Weights of a small GPT-style language model, trained from scratch on English Wikipedia: 2 heads of 64, vocabulary 8192.
MLP neurons of a small language model. Each row is named by its layer, matrix (up: input weights) and neuron, and shows model dimensions 0-127. Each number is 128 + 32 x the weight over its row's rms, rounded and kept within 0 to 255. Numbers have three digits each.
A block is one neuron, or neurons of one layer that tend to fire together. After each block is what it responds to, as a language model described it from the Wikipedia text at the highest values.

L2.up89:109067064114134082139179154105137114116123165063174115176167113123150172173092166141137154132151116100188115124140071138158102113086124157197117151113129132114179117186126107181160120141138163138109135099082143129114169114139206181118122131108139122162120105191063128123157131100160113113083104089135084117120093088151178187042153128169151125159119098114152130121096087098132084083128
L2.up378:116141065149132079125152136095151164126146157082146130142123099163127124128170067068093101192117140106119176098066103160123150119140108151126127121114173117130120138129164134124126108124117093104180136136089143052142101070080185148072147128137150112162045131130101160125097121133142106069113088095094122135116120169149122113120127166157101114169165144119105136123167157126140099167198
L2.up567:152088087096179105157103103124173116138092106116122142177063124136159126121152136125115069151147151096093155180123075138090115151137093121135108141122140118130148132135071199183126140207154162101142096106110142103069112071108112086120100149177112175138135155171123188116113159146078162040099141167167100119116165106148145105120156107123138087163155103147124123176143106115161115114196
L2.up686:123092085141156078142144166117102134107128177113104152116039105075162149135092127143096159151148085127128154134082146082117132031139129180206119123075048133169115127133125182198157132111120138154155117160089146072149182093110090127102232143120075098170101097155135153083076165134137095060138118142124098116144117165142108178121159168156155113152113133078107098096149087090123128111199
Post-copula adverbs/modifiers. Word right after a subject plus "was/is/were" in encyclopedic prose, usually an adverb or ordinal such as officially, also, first; occasionally other stray tokens.

L5.up42:064124175187144152089057120137118108111160121093153120135118121111123123071127117135108108121162115139153112101154138125135091145143108173140145138126145100140154162150131143177140157166156098122103151151142114151150130165099145086130136141062133127078032175125149129118122093105086156093077122108140150124189201118119172132170132181163109084207132132148145090232155072113133023118080
L5.up145:129170105170091135080136127166097144146136109065163124133103143140097149092112151149126118168136126140161108184108054127141093130143088123206144121168166115130148120164184099152137090122139099119156125146159159102117111167169115158087163155137143157062121203171118113088131119090113158107133083199084114108147099098110140098120154191130124126138133121161153106138138078073084087152100
L5.up233:195161155140102142130135206174137123194120105120156098133171122152113116191150173171108151130088116108131112108162136142196144125066140167213123129135109121097128152134129121180138104119154105122112132177105080143127100114110140114100084056174130137105183162103155128132186077174130167132173164136160126117138057080147121072124099145179122156122082124105144118060184151096140053139112
L5.up428:141179085143157141115092145123149146140122164151141167163129120112140090170097156140141134167090130123133149077132105055159110130105166168180101129087064140112124169158135061115150063138127141119177167101175117084135175164105107155135120120107148145117140158156110054081131142144145158100123129128135141123111121142128163180112092107146139077107093178123169097058164051059147097164077
L5.up458:139136123190100144121125160147128128102133114038174133145153145131104162101155156085116184143100099109150076143148074072137091128125127106157138108151196121161109170192229109195153126136084124110099118121122104097141103183142163109128145117120167094103163161117162080070173125078142149112102140127095165129156098111126121146134176174111072120083152067054157091123119136105137096108118
L5.up498:141184113137128129128141165117096104134127119121130187147168038154113123127082161094114100139171135116082109130136120162150087125148051147137112133162145094077143143154135123124115086164105109146183113134139074082172110189175128163107154160092152120141150125120112071072111154142178138136110157156099141151119166127159132118139118127123153081144044150124207050147152082075169170167050
L5.up720:197137104128071112100111154161107137158098155061134104155142121186103145051147122134145210140109119171164116145131159110182069142189084061136151172159128107117123166146142141137156154139138126138177144120140140110151125183164086120128146097141132127129112123125131153115149106136138087097144069129173151045133136098139141131163115084123129105145145104102108118138147109066128076158061
L5.up752:111180089136103119122157131136088169152169109063115173157154112149194113134132166119108091130125134165179128125123132097160057119127135162128152155122172099133121183134127108145139088152146141079160129119177104094152100145157104164117107106146175158107126155158109100092141146046184142151152145134106112103089084119162091136187177134100182093135079108165179099085143077103124079162021
Repeated proper-name endings. Final word-piece of a multi-token proper name the text already mentioned, often before 's or was, e.g. Aid-an, Carval-ho, Fox-en.

L3.up424:122126109106161115059146218060102057107087092151109100095136152111132130151082147104114085080137175150161121180121091158185119085121130090186181157122177153116099124153088089141181136097178103105101136100127131098159122159111157176104160101160156137097175177167093167058108183108100155105105137141108183183159080134104143179119174152160080141162113114139067102132162123173112092194145
L3.up727:095099095167166101062143149107091098055044133102121166161155112100168159129184121095176181077115128084134108128116162069100138122104180091156146080122164128100155136157146185141118116163196095167143152117147171209163199175091088135126151081106102126125179165182140097121167116134061129102116156083096163142088130133138160163075142161132076122102113089104071129125176115143143112113092
Anaphoric "the" + topic noun. Generic nouns after "the" that refer back to the article's subject, mostly album, game, book, band, company, as in "gave the game"; also some prepositions.

L5.up78:184155047151123108140099197136134084108168154161134171117075153149090129166147117090103085064143106103086128128168099116133125146101132173197145131103142089125121098127146111097094112111158119119157204129087150144179164106084153173182094152094187142166093147190081123173088145042144097102074153133148165155129168109156168095126144148121125087129101109122170181131129107124141157153085
L5.up97:143094145170103120069133189157164131143109101098173141097134132153135139138137133104114117129167123086118133133119165132169111090086044161065111126107096165173150096208130117064138125119117120159120183116133177166136165142134145150078145109084157149164076065164162180124103165143098154117135118123106080153174104122047167081050133171115146159111159164027116155116124167090106097145109
L5.up278:113123071129115068165070123149089156177137113169116114152185169128125072165081117101143160083176139151051156180146097153123177090145196114165101085133119129167159175160141176117148141116126120124074157108195120142063131087087151110095110153104144203084159083154124167114176153138125125139064145089132124128102100129078085149146094173140085098144146086143138129151122134093090084147100
L5.up454:074150094163072103173114158185129115094062102147130184122127169189115134148141116160132115139190162076149153147119157145141166065106134116188099144153098155106125092150154128167125156141102164091071144161108164118130139148132074109116132107119072102095108159145091155181143086154149130172139103099113177117113163128116152120167186154149119145108120125088090087120158133080105059140121
L5.up521:105088119118090103098125105144158125195186130164110092177119116154111194144101123049116091140103151144146194133137085201113115101164154120106061077158128129093175138137090160101114100140092168117159176107120094136144123112135131050162118143130157147116141116164100089079139143155163187130147048119076187103175132117192184133138083165141182129103127109151106132089156179127082086192055
L5.up547:111135109128127118109093122117063200132100138143109184116097182116103132122132105051157070144108091118088130145151124172157149129143155157109137109100112138190118144073081146089106168110093147167145136148126155146105241120093166124088139093046146111116143104082076150130127125091133157094103146130161153166140096121134141174105142166083108122074146090150125162156137162135131120148110
L5.up568:202116068168109103118111170100160085079119113105157140084110135151115086106190123087115136109143104072073155110170165169156140087127104090114136088140131103143144152149095156120119153124148151100073127141177139125088199130066176164165153180110106122154145171181122101208094093159174148130104161106061147105084157106104146121175134207082156120050131178144055168160121208150094082126109
L5.up648:141173079149099140077064124165127132170167114155126136092154165170117094171149115112151116071084176181121151111154104202111165091066139173126159101130123140072140117135081115110128114198132078202127155104141189153107132088130128122084104148131129116153168116132059087138126098179133157118175149163099106103080142134151146179128146141086085143117106157107152146126187128132193089108108
Degree and quantity modifiers. Modifiers that scale or limit what follows, like over, only, just, all, and -ly adverbs such as highly likely, plus digits after a thousands comma.

L2.up69:129133075097166101089145108142101122142098104106073157142150127111174040171095068117115134154166095147101158138079056150153086116152115094120074134129138141075145144123143200183175216107156104151115104125186168129120107140091175097146146141095096161117143103124095106066123115166165140177116106072150091155143104155135089138171112149107155114050075072076156079148201175197126118123151
L2.up246:173074172073134145078137106097129135119106147126138105190177172131107078121154126157106059068189150164132148173139107124098106115097145109167103118093133123138148148108060143104146195146105143135171112143134152115130128144146215106192136168101134105087097135162115133081153148126082135147108084190149060155092123111155190137104103082082128201117114105172127117159111131131144153137081
L2.up282:134147082122117124118169159101054161080127120131128165083108182073163129151102135168089128117165073113197142159145150091129119059142096143177120144181152083116133149147134127113167170110160118118137138121148160115138186153155118156066143175088118105175086134100161141091143106189136121112113114160115137155167126069103203098090111149185131084236127167109093072175191070178055101138110
L2.up381:099148142200146107116148169117158161138112133128163101150138163077147152214108136120105125122119122153076136145092084130187103084102166126200081115089166106111207158143126195107148153106152127109099152189138186132141154075110204141170150141147115154124094125110140147111161125163157091115064128107108075093104076135118093118115057100113138163149119056126102149150120114076089117174075
Passive past participles. Past participles completing a passive after forms of be (was, is, were, been), such as released, elected, revealed, asked; also some active past verbs.

L3.up103:130108104141068093100161140147131133148112138220090160120129130140155152196074125151160139133148117118108091125144086098124161074125152093188075093127086080136111146101115161111128088100147185174146116126101139142046125139151115153089074149086067162170073183067067123077085088183167125092125136150102099146161151087168176107121177152142130103106118143170130119113055105106120145165154
L3.up478:160062118120143097138075123125130111119116155117177146183126096166111129187067100130163160108137122111045156143110098114158172057056067096127144127140150117147161171141105095116155086149086097178138171143063170175144164111088148068102083115109178123124090131120103151143139146077195125127127120154140096140172168117140206134105151180133126107105126153099106143076091167150108127150181
Adverb after copula. Adverbs and auxiliary words placed right after was/is/were, ahead of a passive participle, e.g. was officially, was again, was also, been.

L5.up280:110188132132115164144152123112200080114114122151126124152175062049160092162065074114149152120181118035098143106093156097167099071126122102173121142120096111163178146111055118144144112093123123114188118120127104132172106098123158116177170185134110180138122134146162106167100122142092105041130176120079056174164152157166144171100074143109110079155122142173124151123141123102122084140120
L5.up353:112137133140144082162081134097148146140102152128132079133141101109151139189068128117138124142149091118125162101106157170182179074170165123133146123111079120110170120140111127139147179109104107122153158136120083097110131142105145098117090093116175133122124144143069164119140121123117159048081149158133100074136057088109183139115127151100108169122130094138118136130100104090132133175133
L5.up436:163159148189153160157067105126175167102117099149125075177089096170165134186073120115097155136137110141134187084182146102110141069092152131118120113160108117129171109132141131098169111139161119143125168109077142184070160106139146126133062104141160124137058076123081164133135138101117073119122131108158107104135108150131153112134155130131143169123161131149118115180075137086077149129100
L5.up440:130138124130171092135167138148124128131118077085163101138142123142156118162120091101093091110145098141132116133122125183062073100122177131114094107161116198117146106141067154117124148113153117095163151126176091095111129070166134164082117182123170130099087142161175106100100124114140086156160141103147137172109172170117153086121074119146156208111164102144124094065122100093154119141127
L5.up442:135143106184113082067136133146100113166089077122136091176131192137130157223045145113116127115163144117136104083169111105083122061124134106176154126102140159119162182182104103116159129119152131094158115135118151097152155135120109127118134149122128148124095198149084160099157102165183124113169166105162124109133146154135103113121181111184106130203204118160130132112141098082118152119095
L5.up590:193081086175149144089082101150120155117139121157144162139170183116195140157137115100146072139138079140122111118080091132114137166067099072130124163076091134188134151188061089093129136223139161128126166155117106147121159161145108169118133136109161159173140107107140177084152135150159159045048157131107112130129144099153127146117186136158150080172119128124110150060113084174139102113131
L5.up630:153177077161077121128061061165099146132153116119146124150153093112170174174102148108157170165099100093118150156144118094158087076177081099148183161203093086127109141136106147096192100086158149212124138172091146155157148123147180143151200157107120189136137092086117115129092106129102071139111106111199101109114111113098112090144145105168150080103109092170157143129112135094093128161116
L5.up688:176131175143074086171123155135127095095079133135167132130097090134139122142103084110090105102153106071148103136141162068128101108158160094178137086123151131120142127151171075133126101112134102110185069133065107155098130127084129133118162139106171134110104187205108109139201113187167083077094167123161170172198114106056143124132103123122178116165149160160109068170151178065124090120119
Verb stem after auxiliaries. First piece of a verb or participle right after an auxiliary such as was, is, been, often split, e.g. form(ally), discuss(ed), releg(ated), composed.

L2.up143:061097091065086164148123123174140116103145150099139099055143152084080115178102138164067076088129162116159099123118144082144105139162138178122069152121148135090104166141204139127189098165165167115108163148145146126184138180169074146129118147129157108189114137137104124068130188131163101146137152072141097064119156131083183141150153124138097118059137123138134160156098159115142149198154
L2.up423:078124109132161113149104140118079109186184147100130125125065110112141080154092114091111081110188214118129119113220137136156109122156155126115110185112116095156186109120137140087132158174141127128107137160157181052159133105172107194186095061126112112126132152164137153108113154085173171148152088096199129162141150150134122072138125170155109155119090153131112115099178167079184118072126
L2.up512:093103048116187148130158147108112159072146090159179153094114067082143131146126180084134131084175152124106135105102070130142107172150121155102161168092103121176124136149158163113083109145176096102129116106085199141086101162075159128048141114122129181072146112155133149171120109123126149126134192106143122190134085162140152130148125122099103148072135138093109090128158134126095197133155
L2.up637:131156124143124125074138184135152157110121063114124183109144094076215050097097103141189125105176136123133116087126092110103022108107148113083129173100103116126158097114123142155134092135140136095125131095109143138158133145118141132102126156134120162140159143201115150064105159109131146107138116057139112140115194129169121087107122150176078133177088126143091161154153066127132115058186
Clause-opening relative pronouns. Words that open a new clause, mostly which, who and whom after a comma following a noun phrase, plus subject pronouns (he, they) after and.

L3.up340:168157150101055171114098155124142056073135127171185113098108168065154079180128139147140128127174155152130153082141070120085119152119145133204152113141122124089132090116102137087109123121159137086136160125145192147183148052181128193108130156151135103116076069138112151084150146142140147145032121156121124105134121119155149106127128152135211110097105127107207132130145090103103083131129
L3.up635:150135112084106084096118147204147116140153117105141159142044173077154161150084147170123137073116162169106159099132074141121118103105071116122125147085148159144160086112156181134228140118171180147128175122094156126136099100093097193099090101140181102135104119109139151162102167139131148140077105119115171137076203159105192120123118157094115166085074155126113150167150088131094091156169
Digits after thousands comma. Digit chunks right after the comma in large numbers, mostly vote counts in election tables (1,004; 13,845), plus digits after decimal points or colons (2.85, 16:00) and table pipes.